Weights of a small transformer language model.
Size: 10 layers, 6 heads of 96 (3 for keys and values), vocabulary 11356, 50.2M parameters.
Architecture: RMSNorm before each block, no biases in attention or MLP, untied embeddings.
MLP neurons of a small language model. Each row is named by its layer, matrix (down: output weights) and neuron, and shows model dimensions 384-447. Each number is 50 + 10 x the weight over its row's rms, rounded and kept within 0 to 99. A neuron's up and down rows have the sign that makes its largest values positive.
Before each neuron's rows, "raises" lists the tokens whose logits its output raises most directly, leaving later layers aside.

raises: "time", "time ", "piece ", "period ", "club "
L6.down128:48 58 49 65 48 61 44 44 47 70 48 69 45 48 40 43 51 50 59 56 44 52 43 48 49 57 52 45 46 49 43 47 42 53 63 59 51 40 64 33 51 59 52 26 50 54 52 49 50 58 48 58 52 49 57 51 67 58 48 32 37 60 66 61

raises: "and ", "meaning ", "indic", "forc", "so "
L7.down1153:65 63 31 62 42 64 55 55 45 50 70 61 50 66 55 43 60 53 57 52 36 38 40 57 62 46 52 47 30 74 48 58 41 55 65 53 53 49 32 49 65 54 56 49 51 50 51 49 44 44 49 58 47 33 67 64 56 55 44 44 58 47 34 44

raises: "times", "times ", "years ", "time", "time "
L7.down1139:48 44 41 66 52 46 41 61 58 58 55 51 55 47 66 47 53 57 48 60 33 48 53 65 49 56 67 55 52 59 51 37 47 50 59 40 54 56 53 43 49 44 47 37 45 59 53 38 33 57 31 73 53 35 44 33 60 63 54 23 51 50 72 45

raises: "during ", "from ", "by ", "in ", "with "
L6.down1421:51 54 38 67 49 40 57 43 65 67 53 58 47 38 69 45 71 64 72 30 47 37 52 41 42 55 52 59 30 48 39 47 63 64 48 54 50 54 64 44 33 42 67 45 50 47 56 25 55 79 38 64 55 58 53 44 54 47 64 59 58 67 32 69

raises: "199", "202", "201", "June ", "198"
L5.down903:30 42 32 43 47 29 51 62 52 36 36 41 56 50 46 51 44 47 46 42 43 31 35 35 23 35 40 58 64 37 44 52 72 53 48 42 45 54 39 46 66 35 59 58 53 42 46 41 46 51 50 42 42 34 48 36 63 48 53 43 41 51 60 58

raises: "rank ", "jurisdic", "control ", "author", "domin"
L7.down990:46 31 70 43 57 52 29 54 55 51 80 53 64 70 53 71 51 40 65 48 44 38 34 50 49 57 32 44 47 45 46 44 45 55 41 62 49 70 47 42 47 52 39 58 50 41 51 44 62 30 48 52 46 22 46 47 55 46 47 66 50 49 37 45

raises: "})", ".)", "} ", "two ", "}, "
L7.down979:25 56 40 52 61 53 73 58 50 48 42 64 57 42 51 46 55 58 57 70 50 53 45 56 58 57 56 49 43 54 38 51 41 61 45 32 45 33 41 39 51 52 38 45 36 52 37 30 49 53 55 52 44 65 22 32 61 51 63 52 49 41 54 53

raises: "wife", "wife ", "part", "te", "friend "
L6.down1147:43 39 58 49 47 43 53 44 51 41 41 59 57 54 59 65 62 35 55 56 47 50 30 54 44 48 58 46 51 62 63 54 41 24 27 54 39 37 45 44 31 56 47 38 37 24 62 45 62 69 51 44 44 42 37 52 36 40 63 61 53 57 44 50

raises: "officer", "officer ", "Minister", "writer ", "official "
L7.down1330:61 50 47 46 44 37 54 71 57 63 26 33 67 35 52 42 48 62 52 44 52 50 48 52 50 47 70 48 53 57 62 61 60 53 42 51 52 46 47 58 37 44 47 33 45 44 43 54 52 58 61 41 50 42 44 45 35 46 33 48 39 40 42 42

raises: "best ", "wor", "highest ", "long", "biggest "
L6.down1068:47 50 35 42 46 44 70 63 51 48 56 42 39 43 71 59 53 59 42 51 41 32 50 53 63 45 43 51 59 62 38 70 50 50 58 50 58 40 51 58 39 39 46 62 59 58 55 54 43 45 47 50 51 47 47 48 40 46 46 55 50 45 42 49